Weights of a small GPT-style language model, trained from scratch on English Wikipedia: a variant of Muon for these matrices.
MLP neurons of a small language model. Each row is named by its layer, matrix (down: output weights) and neuron, and shows model dimensions 32-127. Each number is 128 + 32 x the weight over its row's rms, rounded and kept within 0 to 255. Numbers have three digits each.
After each neuron's rows, "fires before" lists the tokens most often just after its 100 highest values on Wikipedia text that the model never trained on. A number after a token or word is its count.

L7.down250:159103219105114133111145129121164110155147077099166171138077109107159126098082158158171139171147157145145079128111166163142136223105023131129213118125121101109062154105142153143169078133111092109144075115109151108109085097070187118126110111128125134124136113175047141101102161068111137089
fires before: " " 44, " Team" 6, "=" 5

L4.down378:134130088135132073102085167133129112129178069066156149097129168076094124128142106150145142136131111168095127116086148126118118155157067135121169140148185135121182102097108099098139139136123155090116068207175100071124175141100182158151138129145108118154159157144118072083168188147136136093
fires before: " |" 55, " " 26

L8.down325:094132126203111209132199075105107122170153133080129099129087133138119097170119149134092120124107110082125156152184179089122133152095147127088185158159123089141124117068116123149057142098157144137174081169103152166112114146153108137112147113081091143123136173147142126127126092111154107137
fires before: "\n" 21, "|" 17, "'" 5, "|---|---|" 5, " to" 4

L4.down697:144139150137141096179189191097056130149143177155076140113236124177128140164134086064107120183122129128147083109179163128100105142110096157098146154087110109098111122126144111105146188196106152075079119119125092077075116089189145187158089158144162122145163130119089120105128128177147158166
fires before: "\n" 60, "-" 15, " " 7, "2" 4, "1" 4

L8.down323:101064116106098108125130148158144110140122040125124155127130182116132092111120145134157108051073131084145142228164139102152088127119129133084139131097070105095134110106117169075148087099138183173108150185121155155163102122187181121177140150176157158098067142175099179154113138148213112118
fires before: " |" 43, "." 9, "″" 7, "5" 6, "°" 6, "N" 5

L12.down626:095092094103120175066085135132123161146114124109170167147103073099195115126151118069135149165177129117127126075159126139125098161106056097108121108136104101084105143102186212085118107143047142146156152101089148211134094115041152122158143112163130136092167076087134155136137084112161067107
fires before: "0" 29, "2" 13, "5" 11, "1" 10, "8" 8, "9" 6

L10.down384:144100091123134095196163096119174113149079089084124031163114175043110112158105142086091125104135091133142139131198126106072134114113164101117144162139101164099161134162064168138128100124119117132146100124151139077130159142106156164125176102118146116130134092130120138132166130101106067135
fires before: "0" 13, "6" 13, "2" 12, "1" 10, "5" 9, "8" 9

L12.down256:102083170093127075054108125115185115174111151134134173078129127104110113116118116142068118122127136147157150194117118138122104082117152105131091173129186134140107132118138145187152175112141108121111152143124164183150144126123157161114126116101142139026125147102202099100122100143172093151
fires before: ":" 23, "6" 12, " |" 11, "7" 11, "8" 9

L10.down679:169113148161132094181062052101155136142190116129125112152074126134197107165088116130071165089131149159069122137199167124132176166133121104112166143118110157074096141104095171088162102130124089135131144135172129118105130139121069141170095111135080064147180121116093113100115164103160152106
fires before: "0" 57, "3" 11, "2" 6, "1" 4

L10.down3:153186134109103069105173095112118212133125090108136120146161156176080138145125144142134188110084092098113131106131137142125140120129127085172129173052061168140153164101101170100099148183106097152140109111122182191120119123147143085138125124195179149108064115141133083044112139157114164115
fires before: "s" 64

L10.down543:150133159122144140090116124083143159187155118132080111148131084149127116096125124111152078157139147101123155100151171139148160132117062103097137106149082132131129178084108116170120119157121103134093074132092144137097081137178127140149111128112098115183091218158152093119119111167052134152
fires before: "1" 38, "-" 13, "0" 11, "2" 10, "4" 6

L6.down162:187108109103156087096126159081138114195161176135168149088106145122104116141126078126158069136170104136099165119147163103124136123118151158185129156149099117133114093112073170159160111083122125088097129137127186135140099190069163146144161141139130109185156108125070160163087163133156147154
fires before: " |" 32, "." 13, ":" 5, " income" 4, "-" 4, "th" 4

L8.down561:159131102083145134137134123070101154136108128144131137094112203162145134070118108111108156095107104178150139107098112134134103118108143123135124152111107177126100085115094166139196141124163195131113058176124120113115138069139084171066167093112119117091198123134125055093064157219110165168
fires before: " |" 28, "." 11, " is" 6, "4" 5, "\n" 5, " ±%" 4

L9.down6:115120097105131157125177127092121158139117122098075149173166078100120158097137121144122127148158104127145103159116122143091079135226181077129087157178107131190147132080176156142129172186142152166125082106109071160124056148148128098179090122117092133072130103098148126112110135089131178123
fires before: "9" 89, "8" 5

L12.down400:122133165093110111067185130172105137118111101140106155095179164106111144120171125104085112153136157122118066105097120115130056111109153123144115091125122108118144158148155095114177065154076165147177124102133143072137168095104138156081123087139147107088168155130173119079138111196170131135
fires before: "s" 29, "ed" 13, " a" 6, " the" 5, "d" 4

L12.down159:104098104122074123075129141139093110147136085153092130077133092141094119153108188119149184108141118156115150099137100141140169176096196096123157113129159130185137067154098144100088153121114143165135167170129078158062159092148110149177147153126141121133202094083106134239123102150160147137
fires before: "|" 61, "\n" 11, "%" 8

L9.down600:109140160065137114121131131129164096082103133145096181159182121166144115133138136162088169077119067071118132132104136058143120114097129115095130161134102092190098127163128114120110165077108154160172154134131117129144103171146158116122133089110080112153079161161139098041133125142159128144
fires before: " " 43, " check" 8, "." 6, "5" 4

L12.down584:137136107158145096110151157110134138124142058098156111164152137156183136145134166113138119155175116200137140074185092113118147169153170149170155150188153093133082111171134170163095162109142109142100086151102172137117133095132122146167089164084126106095163168106140090105158091147157152158
fires before: "0" 46, " States" 10, "2" 5, "5" 5, " |" 4

L11.down185:124143139112141152177081111156132089187140143141148123095130061126146152118133103118162139139178134194087086096137122089132067119129167133211131173152120145092120116117173147096151110141139118106128087110118125128125112083152125138111093104105068173119125108100161096094160087109139121134
fires before: "0" 28, "." 13, "9" 13, "1" 6, "win" 4

L11.down705:158113155123165151177142079146115139076110134113122109151143115133073152107156178082143117055171103132128169155132114092122087176197151116071148158099170115123073042138170081088145130122100093159142111103153130068147069175137162106179075180102154131114142098160056163126114150129142116144
fires before: "8" 24, "7" 24, "6" 23, "9" 12, "2" 4, "5" 4

L10.down334:166136111146124133111155103115112130113124219145096095074135128153174162083122090132149153104047077121164112143158148137153106105135136154160148166149118077086124091124132133082135146123163116116094159131196119150179117171050096146151136153138156140060110097145131147148112091118111117150
fires before: "\n" 49, " |" 11, "up" 5

L7.down414:140124096161112104117189150116190197103193104185171137099087102109140123134099139103109134101080187062171112151128108188097174088115127108097145081162143110110133117110145064165136102076099113115123122165158113148121098139168122109134141125061129151114090119125146128090114177093133099138
fires before: " " 34, "N" 10, "1" 10, "3" 6

L9.down744:108118175108164115123124095136120106137091069067097062165147183106174155145157121134175186179137120129134130131169151089129179139109106091142153120066165167071106137129109166191114198132096115159073071145084112092080170133168140107185102177119140098148095144170140097119138157163113084135
fires before: "0" 60, "3" 4

L12.down13:044162110146119127100125183139187170050153127147148134090074139118165148098121116107179144096108102103161168093124145147112118112105141108120146110123087119122128104153142139060150122189089144111155150098126102139106126125082105154119070180122100119168159084148158127035132133119154098140
fires before: "0" 19, "2" 16, "9" 11, "1" 10, "7" 9, "8" 9

L11.down715:133121125114110132162135142157131083193116170070126132137087102112120132150138103122134140123150124060106135148132156075111133152158097143105097065151121110139050126129145103151199159116106146109127090042123165110152069205127110118118113142120123150164136145160167198090185080107162176135
fires before: "2" 19, "1" 15, "3" 10, "′" 9, "9" 7, "7" 6

L9.down603:105171100179158151115116110129145156098097166134083157127110142116121134188123145113111106175129081105206105133123155108156159103141142091186146158142098083114151154144186130091097127065150099143140133158116103101175121096102193134149094147177099158104161112165202108157137122094083096146
fires before: "1" 24, "2" 20, "s" 7, "3" 5, "7" 4, "6" 4

L10.down148:094201134121055170168118116170105164115149118135157109151148187124174151166132141119140136105132126159113162114177119082125131174072091104142104155049093143106075095146169157128156175144142054138086093112131075145143124144133147194164155112130151115157138171131154156113127080120186109170
fires before: "2" 28, "1" 22, " a" 4

L11.down490:159038192112173172089187137084167118132110111166148118101109172116129081113087148136171146134107129093090126180125190089146146119139109160081117154131110146186078091132101048168122124094039128121097124102151131083143103102124152111161082139116146158165157155138105163085179148085139083138
fires before: " to" 15, " in" 12, " on" 9, " at" 7, " for" 7

L12.down702:126143140124168128190113089122120087113158142140189218099159147103117093055126103169164148107075079105059142175081134138184145140098135117160160135180084110131181100095098128177089148159102102121142126162112139188092091141105112171142140140133193139168114098095166159113135145171165111105
fires before: "0" 46, "1" 13, "2" 10, "---|---|---|---|" 7, " George" 5

L10.down196:095115123110160096141131157162121168129143148095111095123106128139145150139133111163085143144068176192100080133126143112147167172139126153149129096173111140136095135159096130134240169139148144101109077051097158151143087145127136128126111112104096156138127109147102055136109125113144114048
fires before: "," 55, "1" 7, "0" 6, "7" 5, "2" 5

L9.down131:076183163120174121117110096102146113134175162140092193083082152102119060065155115158097104181127089120064119065129157114129096078125156105151176167128128140162137077191129173073140116161138154131164120121129063116132133123122080076153093116109092167178162140108145113119130132114128092130
fires before: "\n" 69, " " 13

L12.down581:092203144140103109138154121123122111139099071152096148082107148134138086118114113196155108105112165138153091130159110122099088078130128144112144141086131182131116099144128172121147145187150132103149173133152118117109135136163137142143184151152118126106107096135144082157089224086165106172
fires before: " " 48, " check" 15, " f" 5, " —" 4

L12.down157:124102133169083060133096125119149157127122156120111082164124124142122207060096163105168153141137156106101114059151066179104168082133128088157150166119109157099174165100132212158138142103149105188181118085150078073103121094094118146117165161125158124126168109143124122149148109093144124157
fires before: "\n" 37, " The" 11, " He" 9

L9.down213:124156144134137101128166091127124098116067138150091081142178146104110092180055145144137161207169112076137089120139090106104114136179164081134146158113151114115105145192184102082139092147152167115148119114178105141142159121126110137146092161189106148138108102106083194089127115201105139101
fires before: " |" 44, "." 11, "," 7, "″" 4

L10.down281:151102163157134106142175087115113097109100129142178114065180126145180117120122134072092177116152130097123105215109184160110133094136121116102100146142091116132135126148194129152104150144091118222119127094111119096124125134111133090125180135112088182095090130118144122155146167148115096134
fires before: "0" 25, "6" 11, "9" 6, "4" 6, "7" 6, "5" 6

L10.down298:145234119149142096114129130133092040163093095122165138193155107129118142128111146119146107133156142177108072106122118162160169166044108145100134144081095128148097161083073172147172132122100115170149131101118141108106133109100121168147086149135118160161196116070187151098108138114120080136
fires before: "ed" 42, "ing" 13, "s" 10, "es" 5, "anda" 5

L10.down674:119112169167125155142102139123142165125103127116165156138086092136136094130112196147105095113120143149116127154108106103144134020146092083060138162157087154115114084124138089133146078083079134116115184156127091153058221127105120165151099115079119150116146135168123175171103129105139157093
fires before: "8" 20, "9" 20, "7" 12, " |" 8, "0" 8, "6" 6

L6.down655:110108126079095129118133126152150164142142126142122115098154150125156137162147078088177141057114121124093125118121210117188131107152125104164108083171147105087177129158116117129125119137135067080161148104161107106160140178158099078142139119133118092187144137123124094061095121116109136173
fires before: "|" 58, "1" 12, "0" 5, " Ma" 4

L11.down396:105147095168084082088154111149174171139140145129163108155123212094138137158163125115148130088159142144073096096156167126096086158120146083121083078156151079085163138052104111161157143181072164148111138145156122168151101137130127150171120165143135087201145088154124120134133097134122084143
fires before: "1" 23, "2" 20, "0" 14, "E" 6, "W" 5, " by" 4

L9.down715:147103104146143078099143146150176088105161152134141118097091114129150114122074098151154120132053146126126116126118168164171098157134176112045145099126147154129166070121183144164114094134148104117073135145153157131157142138110127111118093136144153163099156177126098160124194047128129079136
fires before: " to" 25, "," 17, "8" 6, "." 5, " in" 4, ")," 4

L9.down490:120117124093140142090159098113135140147134091169126106107158133118118083120146135124205156112153159153151181060165175129111098162105172085133077124132104202134112102134145179164150110127088161097129145168148105105149160164154124175078099078147114102133119074119080101179144097157149184115
fires before: "\n" 44, "==" 4, "===" 4, "-" 4

L11.down1:140141204098122149157166081046094189153100154116113079138144148113131155142151108112094132096109134113086193140105141144086186142134175178120137160064157142097096137098109168118097118165110142107114112158102158144142143086136155151173116099116103183143165146147116145054139057104121159116
fires before: "\n" 66, " " 14, " —" 6, " |" 4

L10.down239:109060151174211140108107153118168158104169131100164146095162131170155111090142126135133104156130089099142074131098139113130117114077116109080158142102131122133098157170066189061132131079104182079105119088153086132139143146112137090122051077104106145057099088158180146181174142129121078143
fires before: "\n" 58, "," 5, ")" 4, " |" 4

L4.down764:100152157139160159168158153095097130091123108141092093132149112158090177142158057091096153148132105121123096070169104157095153169102085158078100151165152169128121139142186150142156204103049137163101095155106184136139067103108136103173110115115115151132172137122101148164114158174093178102
fires before: "|" 24, "\n" 20, "-" 19, " The" 5

L4.down727:117123091156058104115163135141141095094108087095173096149140131150169110087143110148114142109069139126102150111174111178080132135112106156093160069147110127068098104135076148158160146161064171134163114088131141095085121072078144129127107192138186132130121098138134187100166117172121091138
fires before: "0" 28, "2" 23, " " 11, "1" 10

L6.down365:116190088162108157154146095139122126157214156167111089161111122144117128167104182120063170089086068169107135165090156149132102096149150140108191137126088079108093150151078092148126077128174095119128081127099198099151150130104148118088166089135136137130092147137109152140173151092141187103
fires before: " |" 28, "\n" 19, " (" 9, " " 5, " –" 4

L12.down373:178098102170156162111103075156122117081108111158204136107154079152090163065144146078169119159160096125090086170152126154155178070133130153125141169127133188116134132188131145154121081166110158088181117103172158151142171096170170092169144115110147118120158121154104137138084100125117120117
fires before: "0" 64, " " 7

L12.down93:166139130112143122146205106097182127147132125128106086117146091136085101163100088097098154153137188151129160090114122116146098156139094080154147088134174063143139122172096176137101103165136069183074171054119151111132098159163204107106116081120072189141121138126157151184123144041081157141
fires before: "2" 16, "3" 13, "5" 11, "8" 10, "1" 9, "4" 9

L7.down644:135103128106119164177109113130089119082167103161103125114128157137120153111100162137088172173151109112054101102114121153107089158159193141083147086093112192141105121167122078136111161080155136139133151147138117090134125116140169156207075099148191105131077092164145120083067121117134123148
fires before: " |" 55, "." 17

L9.down214:148133157128083100109129139106141158107119130165111124112178102167109172173159090124108154173146136085104133100176135115109060201079146116102143119122140130107110091148146208105069185070048148077115153171121131168124100122147158181138109124118147105125154107109163177140157088142132156159
fires before: "\n" 46, " The" 9, " He" 6, " In" 5

L10.down457:133130142109068094161156122090110108149108144126137121183077142117046188144116154145145121114090124159141160094209121103173175242123134128180155151107134111101155114139079188083103112124086144114074045119136141071086163184137133110126150105099153107127129145133176100099122130131175134151
fires before: "3" 22, "0" 19, "4" 13, " " 9

L6.down178:093125106130133179136136123151144178121084138126089138138164167140126157113073153073108154155127111035131185099079093121146116106089122170070145190111132163133168150139127065123092120116125091101159126094132143130065117102144157087140161155063067104115185112186127115122161072142150118127
fires before: "\n" 29, " |" 17, "|" 12, "|---|---|" 7, " " 6, "---|---|---|---|" 5

L10.down379:117120076128124087104106142127122149137122160129158082071186198111128182131116051109107171160131151128139121163156110138161161135105151133144139170118140089175135125143132083101103095120137147145089077115112140127122133107082237102113113119186149100044140099112192175163080075098162112145
fires before: "0" 22, "2" 15, "4" 12, "1" 7, "5" 7, "-" 7

L4.down275:112169153194135087156160134139119096159160135135159177108130124134106125123131144080128122071114079087087179093108174149118159120124095165088172113156077163158169111135177110207119160201113103139104140071172038100100130117109124100170139142115109135103069114193110098072121121117139054139
fires before: "\n" 50, " |" 7, " that" 4

L11.down700:158145136123164112158135077153135102146174059119146140098119112171150090121101088127101189122116110123173155144144133105174184161104151104091167188020091118084170213117149119111118141114124122098137186144141144147130080088166116102152163180103089177067150126164134113130097146145105127144
fires before: "|" 64, "-" 6, " the" 4, " a" 4

L11.down38:121141143107163157131121117117135130132107138146159109163193189142200155170149111122127104128064112158163100185145135106109123161101159112071153179069094067167103113081157171062107170126096093180168057125119114125140078097100082112119173190144106103137085160114140193131116098129104129129
fires before: "2" 30, "3" 26, " " 5, "1" 4, "4" 4

L10.down420:125099160103126129116171091096180140105149135150142084121152101114106094118100160139134107164076109103099129153085140121148110096113184132134132094067137168120139112112209116150147170150078135185082160112080117186114118176205126105171140178109110149105136108133174089159055133130081173146
fires before: " " 41, ")" 6, "br" 4, " |" 4

L12.down300:079116086145127141142138177127100177114107165144074146144113118123076138123135171122150135157147147039135148087103114101161093108132096111159082161151103118131119140100094127139137156150112148123095124063088085153130059146086158076132119115098135123079138140084117123140141071157099052163
fires before: "9" 81, "8" 5

L12.down587:118143036166117118144102084122145135169160077142152176163130122116130168119153134156135116111102122143142112164146162060093101148152119143070131137132159145169120110104120159172121166090078126142071177128059138064130108152167132130148142138123169157052130077112085163153121147166074145139
fires before: " " 58, " the" 8, "0" 5

L10.down567:123186145138117115083070132113093117122199148155147109197042144121117108112146114139152106187121123148141118153132167150110116104190159088169198116119120157136137173108101166124061100157132125085125138152146138154087120150121144116123127116162103163099087067151094217132123144097075179125
fires before: "9" 44, " Actress" 9, "0" 6, "s" 5

L11.down503:113122108120197138115107145059145082087116087153132156123130139159127141092128114155139108066108122210176126120100102190135125117095129120105142125154147120166098125161143097068116121131076096144168136142138155165029191120101098130142120162153144156175108123121176110097096145130072153178
fires before: "9" 43, "0" 26, "\n" 4, "-" 4

L10.down292:146068210201146128135160159128111126137130074119090125113118133182131094101133089067121161087163147137131109134154128123146125130091061164163087124082106114123115135108152111087066113147140127083105168074150172141088161146141206119148168106133175154120111129123164094044122098154099109186
fires before: "0" 16, "8" 10, "9" 9, "6" 8, " |" 7, "3" 7

L9.down339:165148193073153089158156110093106142113129115177102148122084100100080117089092117120218163166131147118117113153125157115125173108172060137059145111229097155134091136131171189136193148140120139097173176099070115160151134112161118158149061152123058055106155109139111120137095158106131111167
fires before: "\n" 23, " He" 11, " The" 9, " A" 5, " She" 4

L10.down484:191136137148124161099110149124139144101164095118140101143103121151126113159075135090149127161137138073122069144129169167144147130110149115134131128160201131064151143129167150178092180183106069145127089163138152134145118132174147096104189137089129103110101190097100076144086139115200113136
fires before: "0" 69, "{" 5, ")" 4

L10.down279:146063168146100121111168097159156090167117163089163113072124171079107143137054143174106137113126133115153096097173187116108131111137105147114164118141083139079110193111119169164150132142102108093126097168088115119144093106123137104062117200110067109111148169196160181140112148173185127112
fires before: "0" 31, "1" 9, "6" 8, "7" 7, "9" 6, "8" 5

L11.down583:148071117115159083146153072128140123103092127144105091103048077151180149155079108094040135084117107086177088116107135128186157206139212136099184123142120080170126185117166074098152119129141110165088133145154095104106106176117114098100106112115169171161117162071156124158111127133112113100
fires before: "4" 18, "6" 15, "5" 14, "3" 11, "1" 6, "2" 6

L12.down548:154093124142113118145093104118128108110133094131150176090145130122111086125134121060162140128126116088099100117122135121144133151049140112101154146189146186172071172176110111089121118160103097147113146117129133146152109150059042057081137170160148126103129110152118143098143106152144124110
fires before: ")" 60, ");" 16, "," 5, "–" 4

L11.down609:067077072131109097117177077135118143076095155157105185170118101144108166104202148152135141119071136144089113211137157106156127153085156126133106113159137073115162137107147145156104093099154134079123100146141093154102126163213095160078148156095099164149154120157169167092134099095154153114
fires before: "s" 55, " of" 6, " " 4

L11.down208:144134110125132124109233103136148184148098155123137149112087087152188173181164126091129144105175133147137130147116096122111165143067066106104133173137060134140059107149099089099122153130105147109134081104139124094170160114116118152098086088118125139119129137173069174136152126106117122122
fires before: "0" 42, " " 12, "4" 6, " born" 4

L9.down180:161136106100074099081156052103127098092122153160082126078134112163148162084132162153131158089095140145083197081167116103142137155101117150151167190096086131133137118163086189104119180167125130141143115139161094138147166138130169151076140099217120153153155146139149136110059099177133137173
fires before: "\n" 86, "-" 5

L7.down114:135167167046111096087130100103102150139161123152086131123144122124114130154095117118091097171169067137100128170133126175067093136135107060145176089154103160133143124065053143174137072160125164065146183177069123068161153132148095104136123090091089177166185130077151121108155159137140099142
fires before: " |" 30, ";" 13, "." 7, "′" 5, ":" 5, " (" 4

L11.down669:133157153076138124075185096159158123166148160096111135084155155090133099108175146186168092135120189102046083164138078094116124144153111201135116155090179172111129104129136112091152100140086057176147145105133137133156143153175119146143119076154137096091135145121130111073125140177129098117
fires before: "9" 44, "\n" 17, "8" 12

L12.down311:148143097157076142103174131168128076126161148118161137095051092167073085158162129096162131162123118114063148132153164114173156095140107131069124183149132135070117170095167089128106128080112124132212136160130138166090137109192152145128133131076101137141157116120127141136087149120152112098
fires before: "0" 76, "que" 4

L8.down241:165123085094146168143098101113175106105156194109046103085116142141122169150144105037169058138091108112081107101110110103145177077146123127136106119114123159060191103083135109125097103156173145163166129196167126145098130154213102093117111096137128184081177098126169100107128104129105135136
fires before: "\n" 30, " " 13, "°" 12, " |" 6, "E" 6, ")" 5

L4.down78:095060086137127142153104107054095113136166180141108106161161166116105089080202159116099161146137103123105208121127120164125105127161165138132147143068153112148157065172143145087115152131149092069139134105195102171118119148165120178136105130171144128144121152104129088123104149132130166123
fires before: "\n" 61

L7.down157:162160124144116132083089108217095092097090118156097128156165121099135095081167087138131164086108183105121154111128121132157132160090093095173124153104129164103080151142142138128100131127119098089105155089151183081121173079122148142173163138158118122152200156127152131132161133097171116189
fires before: "-" 35, "\n" 18, "ci" 6, " of" 4

L9.down293:123150140131096141106109089145074124123154157075094105108132113154128079101136142133133150109112119157152093124108118061126042143098167142113119146200195131098101115103173176170147164188176092150120072093109121119170111091174118145104178097133100116126163175151111079140103119035125150134
fires before: "9" 80, "8" 6, " of" 5

L10.down454:102096157102039104095124166187137145122100122093099132093114108151123151124136129152101172138093131114116160149185077119164163138162126118165119143140140137121088191105118103091175192117108110128083077164088114118168108168108131085075128101122140150151124140099141122111057132169084093172
fires before: "2" 13, "5" 13, "4" 12, "3" 11, "6" 7

L8.down64:165133124129148166135044164094133106194184067089143110102162149106073139137110128138113110124117161138121092125117154118169112158072107110125130151098076092173105134164097125163140127089097114174136154086146095134077129130105178163091167132050105138129135152151147151134170153125138086044
fires before: " |" 21, "2" 19, "1" 18

L11.down69:118175115077092093180111155162166130166137163099132127114119168138129137144150135062137176156093130161194096119134092077067140101101152151153132147090108110117182143144132134125129158112067086177199105075114175163129130095193073164125160118096121113112123095148161094107111073082175168116
fires before: "," 48, " the" 20, " it" 4

L9.down427:206131141080090155112117159124063139141134143110172111196122141115168122120153120103135146128117143115144105077112129188185136201147138069130170091123116148141114138162070213108062158091175146148129158106150076141119100089116122081151099114123088155169147134102175091170153130100188157099
fires before: "6" 21, "5" 13, "4" 11, "9" 6, "8" 6, "7" 6

L10.down111:160114135116158135116082167110141058107135131151162156088129127146119128150159128100190081195127108125097105136130111125114132075112189143106098102120108107153171054137127082160115134098110132141203132127150105112139047181095169117115096098113113138159220129127102151150131110087187118139
fires before: " to" 35, " his" 7, " in" 6, " their" 4

L11.down84:168154130111101116175176149137093163055105148108092170117171134133095141138108107094079154135076156090172123110145091155118133138105121154123082125132139110103145135079138179188070100153167177113131079121166187131136049177105077106154093163170079155119154195146112107110109114121170140160
fires before: " to" 32, " with" 7, "|" 7, " from" 4

L9.down527:138135091122085144142105133100131146137083161133109101150094129145071082184122148089107075130181132059170118117173117090162127123145104184134143096099123158104096156176145180182126116165102108067142120134152103152180118117130201173124070131147080118103171149174183112120152067082116093154
fires before: "2" 72, " of" 11

L6.down210:208166150141109099105091122156090084149093118159204150131106123166073137163119108120169104081165167175138098131166060093128123206125147118084129126086118095133109132201155149142114143113119135125149139122167141133125154030074127064104097118115125136157119120174093154156142115124087105106
fires before: " " 50

L8.down137:118127165110104179150086197081133161093107089117152106067165157105142120226151100097096099157134104163119093203111122138142166126122140164148167146095139109115084112089159133125150156085154149144143062121077091139144118136113112100147137096099100146096152153153130136123097119084110101141
fires before: "4" 15, "3" 13, "2" 13, "9" 11, "5" 10

L7.down462:119110089186184149132141123098126137105116093114140159091147085089173172170116155096118151103144145055109164123123149123137130106073131125104141115115116168084128136153112121111143137131151115160125180198113106146088114123091142132156107104137142110129162124103141091215164187210100136205
fires before: "0" 69

L12.down413:081139102151147197070119100106121070189140158155060088069084118112120101134122106112123155144143166134149180130097163146145151140065152154124155090136121101121104095096119154143101143109127083133175111156175135085128121061171089135088147148072120083095098095117114162185164124135181122109
fires before: " is" 20, " was" 12, " (" 8, ")" 6, " has" 4

L9.down127:131166129161114143138125085069216112137120128163119157093127142090113133148062134162127154127143185119131161123111172102102109118163112134172130120127112133110115176142125121114105127134163180135137118130037146210152113091069121148097123171128119191178184125105093221182106085127057163177
fires before: "\n" 65, "==" 4

L9.down683:146143135186118144173100150165161163118178109146136107125067090164126152045099107087078120134144047125106159103152132163141104105171120196176124140155170134110133098135186190176144125129074129077151145142140116148132083158081097100104189104138103062121178114155179137122073146171145125148
fires before: "0" 75, "9" 8

L12.down757:036150142129104141159114122177108085149072111142141149125123113166117156139123159123118144120153146126127127150092091100145084147073132147150142150104143134162132140063106124119146105180084114117179157099160113118121115166115147107112094133134153136127130083100111108132129121149114087042
fires before: " of" 21, ":" 19, "s" 15

L6.down200:189108130083128131140171152098077078166132113187140107074129121144098185082127107075143111147133121158057138106197127145103117149174157174127134095129142127131137121164151141104134218107115141165083129130143143130132146121121120170144175120139108138134163111103086152182164192127101174151
fires before: "\n" 83, "-" 4

L12.down389:116141109142142156133081119110156178151097127121120128160147081146103116150123067144165136120144135144093150095111130072111056111161108167143172072149098058171161122161151121127137150127127208099130094068161154137161081182073151111178130159094171159128116051185148164140132150175070146099
fires before: "|" 69, "\n" 7

L12.down724:079167117159143107119138094108152102148170104115173206115120114119127181160105109156198071058134193081114166139117133141166072139082139128106115063105162129118151114122178111121087109143118107107144188160114160190162118141111089034149137172134089155092104098154171158089119117063139141196
fires before: "-" 53, "\n" 8, "." 5, "=" 4

L11.down70:086118140152092161178092122117133112216109138116128078127088095133132117125110133106130120149128137161182162090163124092124143084139167110116114079109107206143081086133161097102180100119220142108123134124108176110117197154068136130163114114148113173173136097096146154107179171118145118171
fires before: "0" 24, "9" 10, "5" 9, "4" 8, "6" 7

L8.down568:101098169071175061115062122111167126110137059113173142095082189085105135131091128188128128141125161106169154123123174098143131184091151134150168173105166165138134097158142130134105097069106119061058132180157135101075172153162185136191138163123066135091101115062153117127159165152108067124
fires before: "0" 43, "2" 18, "3" 15, "4" 9, "1" 9, "5" 4

L6.down463:151125151104048115126172132104094102145149148160158115133136082101103159180142084128085180196114114121141110084190085130104155131101132150167151154074149097136181146155107148095158182148144124074128105075131119139094134143133110143128103089134105118091202143171155132114186118145120090174
fires before: "\n" 37, " The" 13, " In" 5, " He" 5